Part of a small language model's weights.
Architecture: no biases in attention or MLP, tied embeddings.
MLP neurons of a small language model. Each row is named by its layer, matrix (up: input weights; down: output weights) and neuron, and shows model dimensions 0-223. Each number is 500 + 40 x the weight over its row's rms, rounded and kept within 0 to 999. Numbers have three digits each.
Before each neuron's rows, "fires in" lists the words (lower case) most often at its 100 highest values on Wikipedia text that the model never trained on. A number after a token or word is its count.

fires in: "album" 21, "film" 13, "single" 9, "song" 8, "pop" 4
L13.up726:399550540519509519483472496529511452453434482527483504434576442525536490466486454522502476536485474507503435476499465524495467548525498467542498521513458525449522479557441441535511489451435488530622488418542462550576511567449443541560501512514503451466480544479483523407530544488529432520511536459550552547451490476485501493486518483486512477543464567524467499499535532506501466481551454437575512520477503520559551465530560516530503504495535518455501513563504460530498476532518525530452499505492545455472511553487516454511470477429581552447449521486429548479526523481507513554539484546524484516471456474515363474434541475561501554577464537403509424506516564523474458532558
L13.down726:570488467442460513415539420590515558537482527421479500517506492525491528552533528506490411487520466549461574548585442444534516472492506516492444436475523546555544464476472544481515529569397563481480526533462468528486524493487462509460458595504491553459596456556495471505426496521517551507532550498475438444519509540538492417473487509490493540486499427530547531506454468565458489490511465533444522385560455544514497479526448528515447502517486459521486489500518498530523503573504559421475478485530496541499511443484484468535498482565537524511468495466520477536499558446500529542463495510451519489518562541456500430503473538543474495481462504542390527474549527508506445544455

fires in: "title" 18, "name" 16, "song" 10, "single" 6, "called" 6, "play" 4
L7.up247:475503460570568515439470527419523506466479514516475478578511501445484477493466484512510451514533490504524492529527549451466529513476491474509502462457489485497439495488476503379511508495548470476563503622539462522433466454486442549530454520489538542447435537501475487486520498505503545517483490569562496546485501508423550543456453476521478489559487565520546552455416517560487472481460411501541469500513490493518482440503535511495541529468512616512465499535547446529446491504462465523485524465550519587461441545484559446487469483513577484518529509437476580465523506416453495512459463480454482543572524444498534559504508462464549473590534549477558420523443451552480499497445
L7.down247:501489470536531503522460483478480573562493517535503525393482417436501484477527518507502534494479445499482556446519565477487548503535496439428494535463487585494501462539479494485466479499544470432477591504448459570498518512477555484537439490487570460444534565460564502495507526528495593535483520485474492480516503565469548529544489493499490561484493594542539490527474429472528459488551499538466439497500533526522497480409528416445470524496513569434536533420512503509496527493514494550505473604536453512489463485490472474469501479519526522532530540547560661534499450429440442472478421479529517536466503506475480456505521483490517528526483441466518423470494458505457480549448

fires in: "from" 52, "precipitation" 4, "title" 4
L3.up216:509486510522472538512553494510476468495451556549416471455445531416432505515488570529484477464498528524493547529545531449470536484544532526455448511504511479458468539496431470435555587518526416416454518479545494508490527492464489514473540562439486444487570538505444507483549597553482457519441500481478513533544484500494482543535501460494493445571569548517536436497510459460538543559533462487448462486460516514469453501458458560528513501516457466512484542474452430483568489528560464527524576455455507489448494468448519469595494496544476497463514521434498557506471505482489465581539459520495465405485520524493488473534473533465566544429418580528460564515469551494511531574507
L3.down216:476525542448542510418526521501529558541560482433473433579551544495530531466497472567491530544510439492509462484500546541541488495447500428480478490464455493478518501485478502532431463513514488495562549498434495506539569543516471504453523522509516525438468461455464507421439478441481518484495521498552464484471476502488481583463402518518525526543393485562533519528579478496489537495497586495528489455480537504505531505508474436506595488480490472520447404477536528568476482499546441508518547557525547555473525474596547513511499455544589497539482491525510491487511475531527601546450493436533541535507554466537501400503477466487523501567554527452493528425545527452540481511442

fires in: "1" 19, "2" 14, "a" 7, "sd" 6, "hervör" 5
L16.up185:469473498469560508492502442492508433482417564533427481454479467473547532506508490530508439480519473614537540447530460478452491475472525478513493470452469466503525476454544490498542524513485525499520515516585532539523490508522451553483543545411466435489502573554424470520523559490510511576488516544496481491505499495493525477502480476478479538471545516442409457427553481504558553525470421493444501556454444467599586489521588452466428583438515504532454512441427497465497470439476567536472483533438511567583469532520519536486501532559520518502449473506497481476525490444450481537523496532525552593482514459522491513496531534497459516566430488543477442544471480515561521493510
L16.down185:525561594490513503569497416442490517473492471523552503393481499552450574465493571466456514446428562472431464507445463512498525485524413508495519549551475516441553472476549489500483465571505468505409477538423457471576464572514519531450497526553539540468486431485470579480505556512496499423554550494469490532533497489460471502526505499497478536496512558538458508488472507418565469536515505523506481485518598538499526498580511551542540525510424465489552425493509520505514463514546445556483535488508481417511526485486491502549488520501448478410496518499461549484499470500517461539450527515513465457556543521534543491534450554427517458548560521514513497479486548548427449473473

fires in: "world" 30, "states" 11, "country" 6, "life" 5, "countries" 5
L15.up171:519476514531561465469509501460491454512415552459465564522550494533490503516590463426524537493520443483516475482494420527524483412505495506599454477490437396547545482478486482489506501554491498473509500443515493491536492483476435533555494499453435450458547533511361533509534570582467425571482443552525568497433441509469516500549448496546529528460564548493469458488493491503457485482525487464490481536475568500524491435452566502479460540571523496521545523529567487474474483477477508516452557469539576441527499477497587464463500417564477516502479574500541499498506490491500513540484524498497522561468499465498471541467446486519558451529473501486538463561483521539444535455565
L15.down171:515491470514458443444515472572565535573451519535496445558464423449509491524441567496517431496502531476448522533449508445524519463408486531500444399491495555518525507506466500457478591470479464530545525483459453490496470512496474528502523501510535560459491487435537485540538490475501527473552552466449489473509493523561482504556515470479464543495447476576461560560568526488457495518446501558519558438510482499518457435580466527540462555556507494457496487454460545549462476496435462517466455557548534472494570479534492525476510485548580447501493505498520511552539480504460454489496544479571554591486471550564528562582477542455389520518467487412464517474523497476474527531506

fires in: "de" 49, "ocean" 5
L22.up479:495557524504538524472444548497531394513493496460497479481486475479514590535475498537512559532528494519528493451506515472499505497422482503494483457417525438521466474518558516527490527537437467483465578558538516510481470532471563482465464488568475494491446480432508428457508532585457526505482490480535556555454522524525514474537548546483470409485583500450563500512392512522506500526536494417493579376537474498526438485515496516488514505473538452474528473430502469483479518522517448492559464499489469465536532600516480475516446498456457442552470442512454438508481465541536465491547457568494586470526480494496475526498531550531512492523514652431463459481492489539479489535533
L22.down479:487496397633476466480454492470464498562503571529507484444450540515527520489469471531522517510414557541476499453502417468531508503392484565482500457489507564454500447538488501487524450438428474542581459469508520485498576508535463516545546523478469533457515572465488545489443414464528507492498538563552468499450529539468557528569512386530509571461507486564514518488489488460542592460429531482452540564490460516472513450491546489438518512475476513491496511463550505450552523492490526492413488532503504572477516492576507454536472505565516462515526562483531491454469481467458534531516511479477533498498493482520546511575485463486545534446495460474535513568478470480423534520491

fires in: "year" 17, "due" 11, "august" 9, "prior" 6, "month" 4, "according" 4
L10.up275:455567485562452437424499535549564513509523504424427505559463462500506536462515488477542536533599454499479469493529542538454505500531507531471476484528466500496497434451561507544554497525417561428532459515578484528549483545499515459449505533447439508568483493415518416517567417503488523546452448511522489450492468491573554502516498545478478509466562532474499478496484544526526446531534511476425545523530493461474475524543521417509577470457476565465619494489518473455529494494520500462504533510485404552583581442563478562394491512459515519539476528493491520502491499514479473493478560449497530484495546493548527502460543524453515496463546530485475496467504482529569478509509
L10.down275:458513530441554479493535478476515555401508441548547496544497465535469455517532522520495462501470462509454508506480488438454493552570516404462469512432467468492521504456516471466530536484505559511516423511467514558553486506538496480445468593501503522494488523476530529588484503571524568526492490508470429489493443477573545473575536539482531500522544439528519558500484485454577513478548511545488442542483427506483612516514453536513434484393526514477448542538533509488519496520498503462559410497467556474503453535537480485570496588591483484474506494453482490523523446449383546530463482476557457465536426474487537471564527472487520482491494494533564478502477525534475454467468

fires in: "to" 19, "became" 9, "joined" 8, "into" 6, "as" 5, "himself" 5
L16.up659:521538427530460550492462434456547515472468469512513467543513428506482559532494423520502494488521426467474459493502532461520435557449497524515569521509483464558515489498439512443522551516534558531481503510503525534406533526522490523469528434442502518430445465469443424469505466532481476496516473483591492530498488462546481540478526382501494481511487508510539517524477494481578505530466530491473514464465437608526506505485503465602525485536601492424594536555550491536512549504504499489483485484570492509423528470589514510472541496500537471475547484414468541500510520462516485452510560465469590527492531482593527556534471521470502496448520543495465598564532446526500507493537
L16.down659:471613499530587423501481492447552579520467499460539492470559473465542505463496556506452534490522591509472521505517513497504524520547496480556459505530459519408519462527427488442472466592438461463415474459504479493429502493550569508531498520500567467455547540483455453550547434523490542534507517522448528468527517528503500453517492532493470469432471529485495450453544527501501515507491497465557449497552445437540469448412482519467514582485473516575364486563449480475487516467501519538528411484448543431500455487493451541513510557450531562529524558541511478546542534475502458553526507448544466493491519489519536505594511509537494471524543474514501480476453520484448504530516

fires in: "third" 19, "second" 18, "2nd" 9, "fourth" 8, "1st" 6, "4th" 4
L7.up329:492558453474515515504483488526458508434506568539491472540598533519488526586540479453481535509520455560536469430515482467522438486494490580498504505548503448437507459525494480502546540476432550512542433439511444495477477581514499566497491580495496523522568529481451461476424474525575504536464445491518504487520461582512527547518465448484531494540539472493463525410526587522549450448451510525484498484491485479501564505478503511580496571560538472440463483537541572508497455468495523520439524497400479577471502498537502457485544505567612536472438484482495562485507482519497516525439523479469487504519456503542475521445549439509518483402410475537461558471506560481478515484508
L7.down329:458517505495474461488493481493529530462479496508518529519528506521426421496503534490593455517537543512511488471406491541505451500605531485523418558549459521451415492509493499538486441426542499478522505441504547414529565524460480476475524489525528607471476539512527505543573605423425549446501507502464569524420599496430534486495515567480542491494502462521538497504516464437459526513537487561505492505522504510428475499507513487484501594511513435539450566513507458531512494468519516474503484593509532442489498523490469447532537459523424527483481481491526503495567505460480486457474515486540574444496484441455452523497470473563564591511448515436526499483503457478539451502462

fires in: "which" 37, "label" 6, "gladstone" 4, "position" 4
L7.up198:506482542518560510528472461465525441602498487569536479498462507536386467557467489467513520510485541456492554509505454526524576530518467529505448506529546512558476505514494498533473520460484584535570523479481549550467516545506528506524513532472495483543442426472546555451537411533499528541458523468453526529501484435470491492484411465544490426503551502498542471532572493493459416542457429493422499532500541494479526454544531470531524572546486519556528473549529581492486509525445379435527467486497460393457541541404502484477489520504443519484527443519531484441571550492504484478517490535474435438520525468447492433484478529481510529497477523513510508483538531478594531457494
L7.down198:481518536503493509448468502524498501489518490487486520572523462499485482507611604534481494526514521514555540527479543456515408408479534547474526467451447465449576604462528575514439522517588455512494500466470466519525497481444486474470495552499541560507475575516443486497509511467485569532492508522523482487394517529572364532511501530511491448540465503507500614510509497502503532522518547497460526467498491473538543452534515497580517467501484574520427498529424499601472537538511505525477573504480544519544432489554469477504480467499538513470436525482462456432470501471448598516524491479510508535481541436471475504501499481479489483569480502511480465444502413431501486540492

fires in: "from" 58, "number" 6, "record" 5, "plant" 5
L3.up194:560508460508510511547511600509477460497516530533478558493541534487465458519490467500484493545427590549508481550460523473539471477497479504419449494526487547469528512448446492479528459457475471507537530486553490412474486527483561503465477495456486445447490472505483534473487493559534530491469513461429528605600514470517494433489517433447492518526516504492495438453536507446533438554541426564493457505482496596522460479480466483468495424550471522521505511463492436530438507484491535441526561494503534552588473513448513556547549572431431552486484454481521452496475552475504502470456465551572526455432561540504485521554488484541508531536517518553434617494476555492507496506430
L3.down194:502547560470456498458474469484503534554481546535527498546580459418506436463572537477517567446555433462443502478522506518465560549499493472513511462462522543515524532482505541464474498541466488517530476519517488571549446493497490559515603455506489596518448599531473488507510492511499491483525468554541505369496520502535553537582494466455493467518511510432543472510481480463516484506532524481494563493511465498513463432472490555532486484484526385549493498518492491474525516456505550566503533437506459452463526483484577459383486453536530498493471541518443514494505431496415439475505556474524544549470460516513538477514567491485413418488541519494488468470476420522420526489536

fires in: "new" 31, "daughter" 11, "second" 5, "street" 4, "main" 4, "third" 4
L3.up622:514427541490487525426526534560531525444500444517483427477490435538542444464509460531459556401465405557480515509488544505468424527491505546434491526513469522487491474449543472490491507532462477523452501507516558456566541461510491461498508544476550570520568540556582509495553519401513522464433532524499526461507463532431491462487517460494488448502496463517549450455444457570491580475487460494418472525530443426495493488464507515516371524512530552475502504511500488541452508474534544580535465491456454507489508514474524480493482473570518521498525538459482521539487471471477542601547449444497458455462434544498527472471522456522497508543535602445462465542493490559454481538474
L3.down622:516530432546522546550499421516461549493473541471502482495460505493475586585443510497494469611446505513551429500507461490513473408468460426481482556486450443462472427510475497523519457479510449444496485472555511462500449478509531453472555529497445471481501481489472524535471487454475410489493486509497452535445578427569433449486497532485472556478455406511456500517439520472387408508462482537473409470456521550492420454561460515445528489448479528518519496498552494504463491498504551431494515532481473486493438515450483520480542507507483526556424451458514478452515532453529531451478528504514515492481518538518446484505444518490458476503477489427460525469572563446534516444465

fires in: "de" 25, "la" 11, "derris" 10, "i" 4
L22.up341:466546565589491538476457462451533504496461487484499493467469480530517528495463503507553499579474489490508487528517475485458468535486467416492488476438501527564567462539502520479535495511524448494502520503508487539459617448450552564455457503478505476457524509477434527472475564439522409497478483561588481587443479464472543486543531452536480441516534470504533479480451573456500511511513479494484519482469531602487484478560484410478511512557537514489554496503511442473428518443546488516514523516497475504501536481598557442481491505513447441482516475491504449572424439504536540454457457567553557543463465467434452554463497474479524517572514555438510451536474456475422501584505
L22.down341:553467430498515503467508465517533468501541502515498495431450592465567559501451425513441590435444573549416497455515448515492472567539477564418513477473570458431470457526499551470475439500511499400505493491503475571483509481541498515509502498456440563433515577501501485467472472497548544548483465546540501474554522519520557495536536496506505478504532482462523521421473497536502502478504524522475513551478460460535489478512514453450492517449479504580535468427540496550522501504548516507519548468485507470484494538487445457445555527457497540526515495608471472434558511497446534512594452539481536435531567508539503524553445493538499558500424581443478498475526472481513432538534